config.toml
num_hidden_layers = 16
num_attention_heads = 5
norm_place = "pre"
positions = "rope"
rope_theta = 10000.0
rope_fraction = 1.0
init_std_qkv = 0.0343
optimizer = "muon_variant"
lr_head = 0.0113
schedule = "wsd"
decay_shape = "linear"
final_lr_fraction = 0.1
max_steps = 7653
MLP neurons of a small language model. Each row is named by its layer, matrix (gate and up: input weights) and neuron, and shows model dimensions 112-207. Each number is 50 + 12 x the weight over its row's rms, rounded and kept within 0 to 99. A neuron's up and down rows have the sign that makes its largest values positive.
Before each neuron's rows, "fires in" lists the words (lower case) most often at its 100 highest values on Wikipedia text that the model never trained on; "fires on" lists the tokens most often at its 100 highest values on Wikipedia text that the model never trained on.

fires in: "the", "central", "of", "european"
fires on: " the", " Central", " of", " European"
L5.gate63:37 37 34 66 52 64 35 37 53 34 42 64 39 45 56 45 50 23 47 45 51 59 36 53 49 52 56 67 26 44 17 49 57 37 51 54 45 54 46 50 54 36 53 46 36 54 71 42 58 59 42 58 56 50 70 32 44 59 62 33 46 65 43 47 40 59 44 42 21 55 63 38 58 51 54 54 63 57 35 51 63 41 32 64 33 50 50 51 48 30 40 71 47 51 59 66
L5.up63:67 47 43 52 44 57 46 53 39 55 34 43 60 58 49 60 64 49 53 58 32 42 70 51 41 47 45 58 53 58 56 26 60 46 44 45 73 31 42 54 48 57 29 32 37 32 31 62 64 67 75 38 35 58 44 55 46 58 40 54 71 61 50 63 54 37 32 45 48 58 50 38 30 55 38 73 17 29 46 61 62 44 37 59 31 44 42 44 50 49 55 58 29 35 42 64

fires in: "of", "de", "ofakim"
fires on: " of", " de", " Of", "z"
L7.gate374:61 48 62 65 45 60 63 42 38 36 66 39 54 60 59 34 51 66 59 40 53 71 44 37 45 55 27 38 62 50 17 44 40 56 49 49 37 63 56 66 61 45 46 55 46 40 70 75 40 51 43 53 62 67 54 65 44 63 43 59 64 26 32 48 48 27 48 58 41 50 55 46 45 53 34 48 62 52 73 52 59 42 59 71 63 32 65 64 54 35 32 65 36 52 83 61
L7.up374:69 44 56 82 44 60 54 64 39 75 24 37 55 65 60 68 63 48 61 68 56 43 63 56 49 51 42 36 48 55 29 50 53 41 63 76 65 59 68 38 52 58 61 29 67 41 37 54 75 42 39 73 74 41 24 50 39 58 59 29 41 33 45 45 50 44 35 45 75 55 64 49 76 27 47 50 63 45 45 43 55 53 62 47 51 48 58 55 46 65 53 44 33 36 45 52

fires in: "of", "s", "to"
fires on: " of", "'s", " to", "er"
L3.gate557:51 31 47 38 35 56 53 51 48 44 50 54 54 59 81 29 44 61 74 39 60 38 44 63 68 50 51 38 48 67 53 54 76 46 57 55 38 18 55 40 52 56 45 48 57 45 70 58 64 51 49 49 39 31 50 41 52 48 51 48 51 60 41 40 79 63 54 28 38 53 60 48 71 39 63 54 35 55 61 66 36 50 49 39 42 53 48 56 48 54 41 43 50 39 34 67
L3.up557:72 56 64 45 51 46 63 74 32 36 29 42 24 43 46 33 31 55 48 39 40 41 73 46 63 45 51 38 51 48 71 46 41 42 27 71 52 67 59 49 81 72 45 57 38 62 58 42 35 48 63 65 62 63 38 37 45 67 46 50 60 48 57 60 43 63 52 34 31 64 29 28 73 51 56 47 47 47 44 49 68 61 44 37 57 51 44 41 67 59 66 41 33 46 54 70

fires in: "city", "town", "in", "of"
fires on: " town", " city", " in", " City", " of"
L5.gate327:47 28 59 29 23 42 66 64 40 57 39 44 49 26 45 37 47 61 56 47 62 58 58 28 49 32 46 49 39 29 64 55 38 78 45 50 43 45 71 47 47 53 51 56 62 37 74 50 35 74 59 57 36 37 57 61 46 40 38 42 48 50 19 51 71 42 62 50 43 56 41 48 63 56 40 29 26 58 49 56 44 49 81 44 46 67 71 46 59 52 43 69 55 45 49 51
L5.up327:68 46 54 54 54 51 53 47 44 33 42 51 62 71 61 30 59 47 47 65 42 58 39 67 54 65 42 36 68 57 31 60 55 45 46 36 48 55 38 56 64 52 67 40 38 27 81 59 53 40 52 58 34 37 79 51 55 45 61 63 48 42 54 65 38 69 64 72 48 79 52 40 48 55 73 46 46 48 41 67 54 54 73 40 55 56 30 54 39 64 39 67 30 70 37 20

fires in: "in", "on", "after", "by", "at", "from"
fires on: " in", " on", " On", " after", " at"
L8.gate197:31 40 60 54 51 47 43 51 72 49 32 54 61 35 37 45 39 37 62 52 72 70 50 37 68 41 42 59 32 38 58 41 70 46 56 72 50 48 52 38 49 58 46 56 49 62 69 41 65 65 71 48 42 45 52 51 54 36 08 73 54 66 56 41 32 67 38 51 54 62 48 54 66 42 49 44 43 78 51 48 41 44 34 27 46 75 48 62 31 51 55 53 60 58 50 52
L8.up197:73 60 63 51 58 60 26 47 50 29 52 41 30 66 52 32 34 56 48 64 45 38 56 25 66 41 46 43 42 62 60 56 55 55 69 64 56 46 59 73 64 45 44 35 42 65 59 61 43 77 54 44 47 37 36 46 53 39 72 72 69 43 40 50 61 26 57 51 48 40 57 67 42 37 47 37 53 74 56 57 18 48 51 56 53 58 64 27 64 44 59 42 47 31 25 54

fires in: "15", "goes", "16", "2015"
fires on: "15", "ES", " Bed", "ara"
L2.gate757:43 44 75 35 45 42 52 51 46 52 55 77 54 43 46 55 55 50 74 60 40 44 59 47 49 59 62 40 56 53 48 45 47 31 62 21 51 57 54 28 31 51 30 43 47 57 52 51 43 46 51 62 47 45 72 69 80 56 76 71 65 52 41 53 25 58 38 39 34 60 59 67 32 51 71 37 57 51 53 25 51 51 47 59 61 48 45 73 71 45 30 65 30 25 52 54
L2.up757:45 39 61 26 50 62 49 71 47 53 51 52 46 42 53 48 63 57 48 64 41 39 56 45 48 52 60 49 23 23 71 66 46 22 42 66 36 72 55 57 40 45 38 46 34 70 55 53 55 57 53 40 21 42 69 50 56 47 41 55 60 68 50 71 50 54 61 49 56 29 54 54 48 50 65 45 46 54 63 58 62 25 45 64 31 60 60 53 43 51 59 68 57 45 55 55

fires in: "of", "to", "don", "least"
fires on: " of", " to", " Don", "col", " least", "Don"
L2.gate758:47 54 65 34 49 44 59 53 58 55 55 36 43 60 51 33 52 43 43 58 50 48 49 66 45 47 36 38 46 61 52 68 68 83 53 51 42 51 50 39 45 43 47 48 43 53 46 45 48 57 46 43 59 53 63 54 54 54 51 55 41 50 32 49 68 45 51 48 48 38 40 52 54 62 58 39 58 28 40 47 47 49 60 36 47 67 55 21 64 43 42 35 49 56 59 66
L2.up758:44 61 45 44 57 67 64 54 39 52 31 32 17 55 42 52 49 41 37 42 44 51 30 50 77 52 66 55 58 59 57 78 37 70 46 61 53 51 66 62 72 45 53 57 51 48 57 36 61 35 41 44 32 45 41 47 37 65 53 60 54 32 66 56 51 57 50 36 51 47 34 52 61 54 35 39 50 45 54 64 45 54 44 48 57 63 55 15 57 73 39 42 53 64 44 30

fires in: "to", "in"
fires on: " to", " in"
L12.gate523:74 50 60 90 50 62 60 39 47 81 42 38 33 58 17 47 30 62 62 36 53 50 50 38 45 52 46 60 59 55 84 30 46 42 41 29 57 55 59 44 54 67 48 52 67 66 45 35 48 55 53 56 52 53 84 47 65 60 70 58 69 58 54 61 57 42 63 26 48 69 46 60 44 43 60 62 47 56 63 45 54 38 60 53 64 36 59 79 50 61 56 44 67 39 82 48
L12.up523:56 56 56 51 40 54 42 32 57 71 51 50 61 44 47 52 64 63 74 23 44 42 52 39 52 55 31 46 68 49 64 56 61 44 48 56 47 38 49 45 68 59 59 61 56 75 48 26 53 44 67 75 27 80 68 66 64 51 53 48 52 46 69 51 48 58 58 38 61 52 60 45 54 38 46 40 47 57 46 35 48 44 81 51 55 58 35 65 42 79 44 45 38 51 57 40

fires in: "of", "the"
fires on: " of", " the", "b", "B"
L8.gate78:31 56 50 40 34 53 33 41 51 44 56 46 67 19 54 43 39 36 58 50 57 31 52 52 40 36 48 48 41 36 50 50 53 66 51 47 72 59 57 42 63 39 72 36 33 31 34 74 61 59 51 33 62 52 35 56 66 50 32 53 77 37 54 29 45 51 73 53 31 39 60 58 68 62 60 49 52 60 55 69 42 61 64 52 47 46 49 55 61 34 69 52 41 43 52 50
L8.up78:30 43 55 47 54 60 34 69 40 33 51 61 70 45 53 59 62 48 37 41 61 39 52 36 51 54 48 40 58 51 33 65 59 47 41 63 46 47 55 53 45 43 67 64 57 51 36 60 44 64 40 30 49 63 53 74 36 54 69 43 35 40 40 45 59 55 51 29 51 42 68 65 63 16 62 50 46 46 41 46 46 57 64 45 62 43 54 34 48 50 50 43 41 49 53 49

fires in: "of", "the", "in"
fires on: " of", "The", " in"
L11.gate700:54 55 49 62 54 47 66 55 46 47 41 29 57 48 52 67 29 55 64 42 58 32 58 67 53 51 33 59 44 57 38 53 42 62 56 42 41 22 36 16 46 57 40 77 29 51 46 53 55 43 64 64 44 58 55 47 43 58 24 51 62 62 47 63 29 71 32 67 34 35 57 59 55 35 38 52 57 54 30 47 43 56 46 59 37 58 51 68 43 47 45 54 29 63 41 44
L11.up700:71 40 60 31 52 38 49 42 59 32 57 69 63 36 69 54 60 55 63 34 62 52 38 38 66 43 54 43 46 59 43 76 52 48 51 50 36 42 40 32 81 52 45 60 50 52 64 51 52 41 78 38 57 29 66 55 58 40 55 58 51 38 44 47 44 41 31 49 46 32 58 59 47 26 50 37 59 59 72 38 55 58 53 43 44 47 65 47 66 22 24 55 58 38 43 46

fires in: "to", "into", "up", "over", "began", "for"
fires on: " to", " into", " up", " over", " began", " for"
L5.gate137:30 58 53 40 48 44 52 41 63 47 39 58 52 41 38 62 48 67 55 57 46 56 36 39 68 46 30 51 43 66 68 66 41 57 54 33 60 64 47 39 41 66 50 62 58 50 28 48 48 51 44 52 49 58 40 44 69 62 56 39 58 55 41 64 47 70 36 52 59 43 34 43 63 41 40 71 52 50 60 77 43 52 54 50 77 60 51 30 43 64 62 55 65 50 44 60
L5.up137:38 62 46 77 52 60 47 41 66 63 45 50 43 36 41 55 46 55 64 59 29 51 47 34 52 67 61 67 49 70 47 57 59 53 61 51 47 52 45 30 46 70 53 63 50 62 54 42 48 53 53 58 48 59 51 53 41 51 40 69 36 59 67 46 41 55 63 42 45 70 32 57 80 43 26 49 47 56 38 49 44 47 58 57 52 47 58 56 47 42 36 61 44 59 37 60

fires in: "than", "called", "compared", "calling", "made", "put"
fires on: " than", " called", " compared", " calling", " made", " put"
L2.gate784:57 46 42 66 36 29 46 48 47 42 50 57 57 59 48 54 54 43 50 63 54 42 59 32 68 34 61 73 53 36 35 37 48 53 56 51 63 37 57 59 52 38 59 38 51 71 67 52 54 59 71 54 46 68 48 45 61 46 62 49 31 55 52 35 61 61 32 48 53 44 44 39 33 45 50 55 64 43 59 44 63 67 63 47 64 54 46 25 54 64 57 58 59 68 46 41
L2.up784:55 78 64 61 75 55 82 45 61 55 59 52 55 55 40 69 49 41 70 54 75 58 41 28 62 54 49 51 70 46 51 53 58 53 51 61 38 45 37 56 41 38 62 45 53 35 46 47 61 64 62 65 38 50 68 65 44 39 33 49 39 59 43 26 62 30 45 52 49 48 52 53 56 47 64 27 62 54 52 76 55 51 67 59 35 53 48 49 47 55 36 65 42 68 44 54

fires in: "south", "east", "west", "north", "old"
fires on: " South", " East", " West", " North", " Old", " Port"
L11.gate634:62 65 51 32 35 47 55 51 47 52 56 41 13 42 47 48 48 47 58 49 43 48 60 55 29 27 35 54 54 40 46 59 43 36 30 61 32 40 64 43 45 60 51 56 50 47 56 57 61 56 78 47 39 42 58 59 45 41 43 52 49 33 35 48 42 52 58 48 47 59 39 43 37 29 54 62 49 52 53 67 55 47 40 40 62 58 51 56 51 58 55 59 28 61 54 79
L11.up634:52 61 55 35 41 50 38 43 52 59 54 44 50 57 58 53 67 64 59 50 49 58 71 36 48 42 42 37 56 38 62 50 40 46 52 71 44 43 44 52 47 29 42 59 62 31 40 47 42 61 62 53 47 25 55 57 32 62 55 43 43 57 34 50 63 33 53 30 28 54 47 48 47 67 43 42 44 54 39 27 39 42 53 41 41 41 30 28 26 43 56 56 27 47 50 59

fires in: "of", "to"
fires on: " of", " to"
L2.gate372:50 63 55 57 64 49 29 43 68 63 57 64 36 49 59 57 43 38 54 39 44 56 38 42 44 32 44 48 45 66 44 53 56 58 44 57 37 76 54 44 35 55 46 60 68 29 52 53 59 60 57 76 28 54 63 55 47 80 42 57 51 47 22 57 43 53 53 34 58 55 59 24 37 32 44 35 40 51 43 69 67 41 50 58 41 48 60 62 55 56 50 57 57 40 52 49
L2.up372:59 45 57 64 53 37 42 43 68 32 51 43 23 52 60 57 22 47 61 42 39 59 51 41 59 45 41 60 51 41 49 43 58 70 63 41 38 45 58 48 46 55 56 59 44 53 32 59 35 50 63 59 43 55 46 51 44 71 37 57 59 67 49 65 19 66 51 38 54 57 53 45 41 68 45 46 46 69 47 49 49 28 46 56 39 51 62 45 43 42 42 58 54 56 49 44

fires in: "the", "of"
fires on: " the", " The", " of"
L11.gate119:48 56 74 60 44 58 48 53 59 30 40 34 67 42 63 48 54 52 54 55 70 51 55 56 47 39 59 53 45 34 52 48 48 61 47 34 44 60 69 40 57 47 55 32 45 69 32 54 51 40 66 54 50 47 41 71 44 65 46 30 44 49 36 46 50 55 27 48 39 55 49 50 60 46 35 47 54 58 71 62 53 50 56 53 39 80 58 44 46 49 26 44 57 68 60 52
L11.up119:39 60 61 31 65 52 52 56 55 12 41 51 69 62 56 49 46 39 45 32 39 43 53 48 78 45 62 44 49 43 41 42 68 53 68 66 45 62 59 54 54 45 76 49 48 63 52 56 73 44 51 54 58 49 50 44 37 53 83 48 37 60 30 37 54 56 51 61 58 50 59 32 47 69 60 42 48 67 51 61 56 71 41 33 53 58 50 69 39 62 47 43 24 56 55 56

fires in: "in"
fires on: " in", "in", " In"
L3.gate635:34 47 67 69 43 43 54 62 52 30 38 35 34 68 50 61 58 61 53 46 47 55 44 32 56 68 43 50 58 50 61 42 50 36 68 59 46 22 43 24 45 49 40 40 58 47 77 39 52 40 53 45 46 42 58 60 30 43 37 56 26 64 39 32 45 52 49 28 40 54 62 53 54 43 41 54 34 44 56 41 49 48 54 34 50 51 73 52 29 57 63 51 39 51 61 52
L3.up635:54 44 09 40 45 37 48 32 54 57 44 45 35 64 55 49 54 43 51 43 48 46 63 62 21 48 54 62 68 36 48 26 29 59 40 61 56 61 50 49 60 65 47 31 55 59 39 54 58 42 31 31 48 72 50 50 59 47 65 50 61 70 34 57 49 55 43 30 33 53 46 20 50 51 48 46 48 27 42 29 31 19 45 68 62 51 36 44 68 40 53 27 53 24 47 60

fires in: "to", "on", "in"
fires on: " to", " on", "On", " On", " To"
L10.gate76:59 58 65 57 51 51 41 25 45 25 51 48 61 28 47 39 34 57 69 45 52 52 37 61 27 45 50 41 73 40 65 43 46 48 68 57 36 63 57 63 31 77 40 73 61 45 59 45 54 50 50 36 54 28 50 39 54 67 45 51 57 50 22 64 61 48 63 46 36 39 55 54 69 37 51 48 46 47 39 59 38 72 57 73 34 53 35 46 45 54 53 60 36 60 48 57
L10.up76:53 39 57 52 62 39 56 66 41 49 61 52 60 53 50 47 28 30 41 29 49 50 28 62 48 57 70 65 57 45 65 62 72 50 39 50 48 63 61 51 34 30 54 42 70 52 53 40 51 19 44 37 45 66 61 54 38 42 51 57 35 50 56 40 46 58 45 37 54 49 58 62 15 46 69 50 32 39 48 45 61 43 48 52 48 63 59 42 48 66 48 39 52 51 57 76

fires in: "in", "with", "by", "on", "to", "and"
fires on: " in", " with", " by", " on", "ing", " to"
L9.gate159:46 48 78 70 48 42 48 46 62 33 57 72 52 55 45 57 41 40 54 55 72 45 67 54 40 25 50 46 51 39 42 54 57 64 43 73 51 55 59 54 52 64 51 47 35 42 47 51 46 45 61 58 53 51 88 57 59 37 77 60 61 59 37 44 20 49 44 72 27 57 37 42 24 38 37 38 50 65 48 69 48 58 35 60 50 69 60 73 40 36 37 47 55 44 48 78
L9.up159:42 40 53 64 43 53 25 34 54 62 45 34 52 55 59 54 41 76 63 62 66 52 73 44 61 39 37 45 46 49 58 49 43 66 51 66 46 60 65 50 26 60 50 52 40 44 45 37 63 40 65 68 51 38 49 64 46 40 70 44 40 48 71 66 53 69 58 31 42 49 56 34 49 34 30 46 77 84 33 66 35 62 29 57 47 56 43 46 53 38 30 36 66 53 70 56

fires in: "for", "of", "by"
fires on: " for", " For", " of", " by"
L11.gate409:31 50 56 69 50 49 56 37 58 77 43 38 49 92 46 52 53 55 55 56 26 43 49 62 50 49 56 64 55 50 44 48 55 55 54 59 49 44 37 43 44 56 38 68 43 52 63 44 55 59 48 33 35 56 45 70 49 43 30 49 22 45 55 41 63 60 43 62 54 52 38 57 56 33 52 66 67 53 53 35 48 64 60 57 49 67 46 44 59 47 39 48 50 54 43 43
L11.up409:54 34 77 73 52 46 49 37 74 22 44 47 32 54 53 74 59 58 45 40 54 61 36 66 66 32 52 52 82 42 35 41 50 35 48 51 50 45 59 35 59 42 52 59 56 34 45 62 53 40 54 47 30 55 38 28 44 45 67 57 37 44 46 32 54 38 50 61 17 63 59 72 66 30 42 57 19 46 45 43 51 65 43 55 53 47 57 35 40 49 32 51 57 48 55 45

fires in: "was", "while", "been", "is", "still"
fires on: " was", " while", " been", " is", " still"
L11.gate270:71 42 61 55 41 76 25 50 51 51 53 56 65 40 63 63 47 41 45 82 61 59 57 31 47 65 40 66 55 62 72 37 58 61 49 43 67 46 47 27 64 52 47 30 71 68 54 65 72 75 53 56 41 55 47 55 61 55 53 52 38 55 29 51 57 61 48 55 49 65 41 42 66 41 56 61 36 71 53 69 51 43 61 75 52 65 52 39 44 41 55 34 44 56 40 42
L11.up270:64 22 39 49 22 48 49 38 43 33 50 44 47 32 71 63 49 49 45 40 58 23 61 43 25 46 50 57 48 57 71 39 51 49 48 68 54 50 54 46 27 23 52 31 45 56 28 65 67 59 55 43 52 62 50 60 51 36 58 52 37 69 47 62 43 76 62 42 53 51 45 49 54 32 48 48 30 42 53 59 72 37 61 39 47 59 37 16 66 57 65 44 41 65 59 56

fires in: "to", "help", "in"
fires on: " to", " help", " in"
L10.gate82:34 64 59 45 65 47 48 56 60 44 50 42 56 46 30 54 37 51 65 47 54 46 65 27 49 26 72 43 84 53 37 53 47 64 43 65 34 43 49 24 58 38 49 47 52 50 42 52 48 64 49 29 39 50 55 60 81 51 52 52 33 50 42 37 66 35 37 72 23 60 67 71 42 44 19 56 49 47 37 31 55 49 52 65 45 40 48 77 21 40 56 47 39 45 35 42
L10.up82:75 51 50 59 40 58 43 51 62 27 74 52 41 50 41 56 50 59 55 42 39 71 49 46 54 51 52 29 39 66 49 60 73 56 47 54 60 64 66 28 35 29 83 45 47 41 36 51 62 55 43 36 61 15 67 56 40 41 55 47 48 83 47 51 47 54 63 43 66 28 55 65 65 45 52 56 59 28 62 47 72 54 59 53 49 39 77 39 42 49 58 41 29 32 56 57

fires in: "is", "was", "as"
fires on: " is", " was", " as"
L9.gate742:39 48 52 43 40 56 34 47 58 50 36 75 74 64 40 51 53 39 41 43 41 48 75 26 57 37 36 41 56 51 61 73 45 72 62 33 67 69 43 51 57 48 39 26 58 66 45 48 62 55 50 57 16 39 54 58 38 46 67 56 51 52 44 53 45 45 43 47 47 52 53 48 52 38 58 50 49 44 50 69 44 65 57 55 48 61 50 34 40 46 69 47 54 71 55 71
L9.up742:73 48 42 77 42 30 52 59 56 52 74 57 47 37 57 52 50 46 35 33 46 56 59 68 56 36 69 61 54 75 35 76 37 43 53 62 42 50 27 31 48 41 43 32 59 49 36 76 52 60 63 50 71 61 73 38 51 50 43 45 45 46 57 39 39 44 67 50 58 62 57 41 68 43 33 30 53 34 57 54 60 46 59 40 45 50 57 74 56 58 43 47 39 40 61 58

fires in: "in", "party"
fires on: " in", " Party"
L11.gate763:43 50 71 69 50 69 29 42 48 39 69 55 34 35 31 41 41 66 59 47 53 53 44 43 68 50 33 36 42 60 48 30 65 55 51 44 63 43 69 18 47 43 47 62 36 51 61 39 49 70 58 51 53 52 81 41 67 56 48 45 45 26 42 40 46 54 68 29 68 45 59 52 46 29 72 45 67 54 48 43 50 36 50 38 31 54 61 58 66 59 51 51 29 31 57 47
L11.up763:37 70 63 50 58 38 52 55 57 49 57 42 25 63 64 66 49 49 52 49 62 42 38 41 53 37 43 65 68 45 52 60 34 68 23 60 60 60 39 66 28 87 51 61 60 44 42 44 55 40 61 33 51 67 52 61 45 47 70 46 49 44 35 55 69 63 42 45 52 62 40 53 47 51 52 52 49 38 40 20 44 67 61 62 40 56 53 40 34 52 66 38 59 66 59 77

fires in: "to", "they", "with", "opposed", "he", "of"
fires on: " to", " they", " with", " opposed", " he", " of"
L8.gate384:58 53 51 59 47 53 55 50 24 36 51 58 45 61 42 33 43 52 54 55 56 64 70 55 52 58 79 45 37 52 68 46 60 43 58 46 37 42 49 35 47 39 72 57 62 51 57 47 75 60 44 48 64 43 47 44 38 62 35 46 74 57 61 60 49 67 52 56 35 70 63 41 57 33 55 33 39 55 60 74 30 34 51 43 54 47 47 58 50 50 39 25 36 59 35 48
L8.up384:81 25 54 60 52 42 56 55 29 11 40 60 46 31 57 56 59 37 50 39 46 47 45 25 41 50 62 68 40 39 46 45 48 64 55 47 55 46 32 36 47 58 56 37 53 30 62 32 39 32 63 63 45 60 53 52 69 34 51 53 53 61 58 35 42 35 46 45 59 57 39 33 41 42 36 52 42 20 57 42 50 30 45 37 51 42 32 58 26 65 57 44 24 35 51 47

fires in: "would", "began", "of", "was", "to", "as"
fires on: " would", " began", "able", " of", " was"
L3.gate27:41 37 64 47 34 34 44 52 69 27 40 63 45 69 75 65 57 39 35 71 52 46 50 41 65 52 48 45 61 49 48 40 51 41 26 43 57 54 38 46 41 51 44 57 30 41 54 53 59 38 54 61 30 76 44 57 22 59 53 58 42 62 35 44 50 45 58 58 62 54 63 46 51 56 42 70 46 55 62 43 60 40 51 48 50 74 69 63 90 48 55 35 68 54 46 51
L3.up27:50 42 46 59 37 24 59 61 31 57 31 70 56 45 44 50 68 40 55 31 51 62 57 80 63 59 71 46 41 34 50 45 57 63 42 60 53 66 67 39 49 52 50 68 27 49 57 44 48 33 52 61 57 46 68 55 50 38 80 60 28 35 48 58 58 69 68 51 43 79 47 42 57 77 51 61 37 42 46 60 36 72 50 47 35 24 69 66 64 43 35 48 50 57 30 49

fires in: "to", "in", "tour", "of", "reaching"
fires on: " to", " in", " tour", " of", " reaching"
L5.gate306:63 52 83 64 53 38 32 54 41 67 55 33 33 49 50 43 44 48 46 57 64 45 49 41 47 49 50 52 52 64 48 61 37 58 52 64 57 42 59 28 44 59 48 39 72 33 45 56 49 77 67 54 35 78 46 32 54 47 31 37 49 59 18 29 27 63 52 56 52 56 55 46 68 51 50 61 54 31 51 31 36 65 64 53 47 46 36 51 42 44 47 36 49 41 42 42
L5.up306:58 35 30 49 68 51 72 48 45 69 42 58 25 48 54 49 54 61 67 28 58 42 39 52 59 52 62 60 60 35 65 41 52 49 41 64 34 57 57 40 52 48 48 59 40 36 43 62 40 62 45 48 53 55 57 46 48 58 54 43 66 47 54 68 54 48 30 48 59 48 50 43 35 45 67 54 59 34 53 29 28 47 49 51 50 36 72 32 27 48 54 40 54 45 48 55

fires in: "the", "to", "despite"
fires on: " the", " to", " Despite", " of", " by"
L8.gate479:63 73 50 58 60 40 41 40 33 33 59 48 57 56 61 53 41 40 35 60 34 51 43 68 33 53 49 49 41 52 56 42 49 58 45 44 59 33 76 38 38 55 33 50 62 59 47 56 51 55 37 45 60 55 72 36 44 38 64 53 43 59 68 42 66 62 49 50 54 56 62 46 53 56 50 54 48 68 52 47 27 48 53 59 55 67 60 40 63 44 52 54 45 30 69 56
L8.up479:72 54 82 42 50 44 33 44 38 65 60 33 46 73 62 55 47 66 44 42 44 44 56 67 34 49 56 59 61 60 61 38 73 34 43 66 73 21 60 52 53 53 53 56 71 52 57 32 64 64 46 55 62 77 67 55 48 52 52 67 51 47 59 81 39 55 50 45 60 59 56 25 56 46 36 65 30 35 51 40 54 52 50 54 51 57 53 57 76 34 56 54 62 34 64 56

fires in: "made", "make", "making", "calling", "find", "makes"
fires on: " made", " make", " calling", " making", " find"
L3.gate698:53 50 48 64 56 17 55 37 57 52 37 38 54 48 53 53 67 40 56 47 71 44 62 48 50 60 47 39 51 52 56 48 68 47 62 59 58 37 53 46 47 49 58 48 55 30 66 59 62 65 70 38 34 51 50 79 58 55 49 33 63 56 56 40 50 51 47 57 54 51 43 63 36 46 67 70 65 55 41 56 41 73 54 45 57 43 37 54 76 25 44 71 72 71 41 46
L3.up698:47 45 67 66 52 49 69 63 49 64 39 47 65 50 55 26 46 66 67 54 62 43 41 65 54 56 44 61 50 67 45 62 23 34 50 53 51 61 47 62 56 57 66 49 65 40 39 25 65 51 37 46 52 49 56 56 52 47 63 36 37 48 73 36 53 30 48 48 50 57 46 39 54 86 51 58 68 39 36 53 59 38 64 53 47 52 53 61 31 53 45 36 66 53 54 56

fires in: "on", "frac"
fires on: " on", "ar", "il", "a", " On"
L5.gate411:62 38 51 65 73 68 41 50 39 48 57 47 47 39 48 36 80 42 74 50 65 26 52 51 47 38 51 49 62 49 62 55 51 56 54 53 45 56 49 54 67 61 80 75 69 57 52 44 45 40 64 71 51 45 30 28 61 58 46 51 43 37 45 68 57 25 68 37 45 62 40 54 53 21 51 65 59 33 30 32 39 50 61 38 45 34 52 57 44 39 48 44 66 51 53 40
L5.up411:69 48 63 56 54 64 66 74 51 43 50 59 68 51 54 21 40 22 67 41 39 25 55 62 50 56 45 67 47 45 54 58 47 59 42 40 36 47 55 65 47 49 35 52 72 50 59 39 42 62 55 33 33 48 35 36 25 14 21 64 32 36 40 56 65 51 63 38 53 51 50 51 47 44 60 65 39 38 37 45 48 60 71 60 41 34 67 50 57 40 35 56 67 50 47 28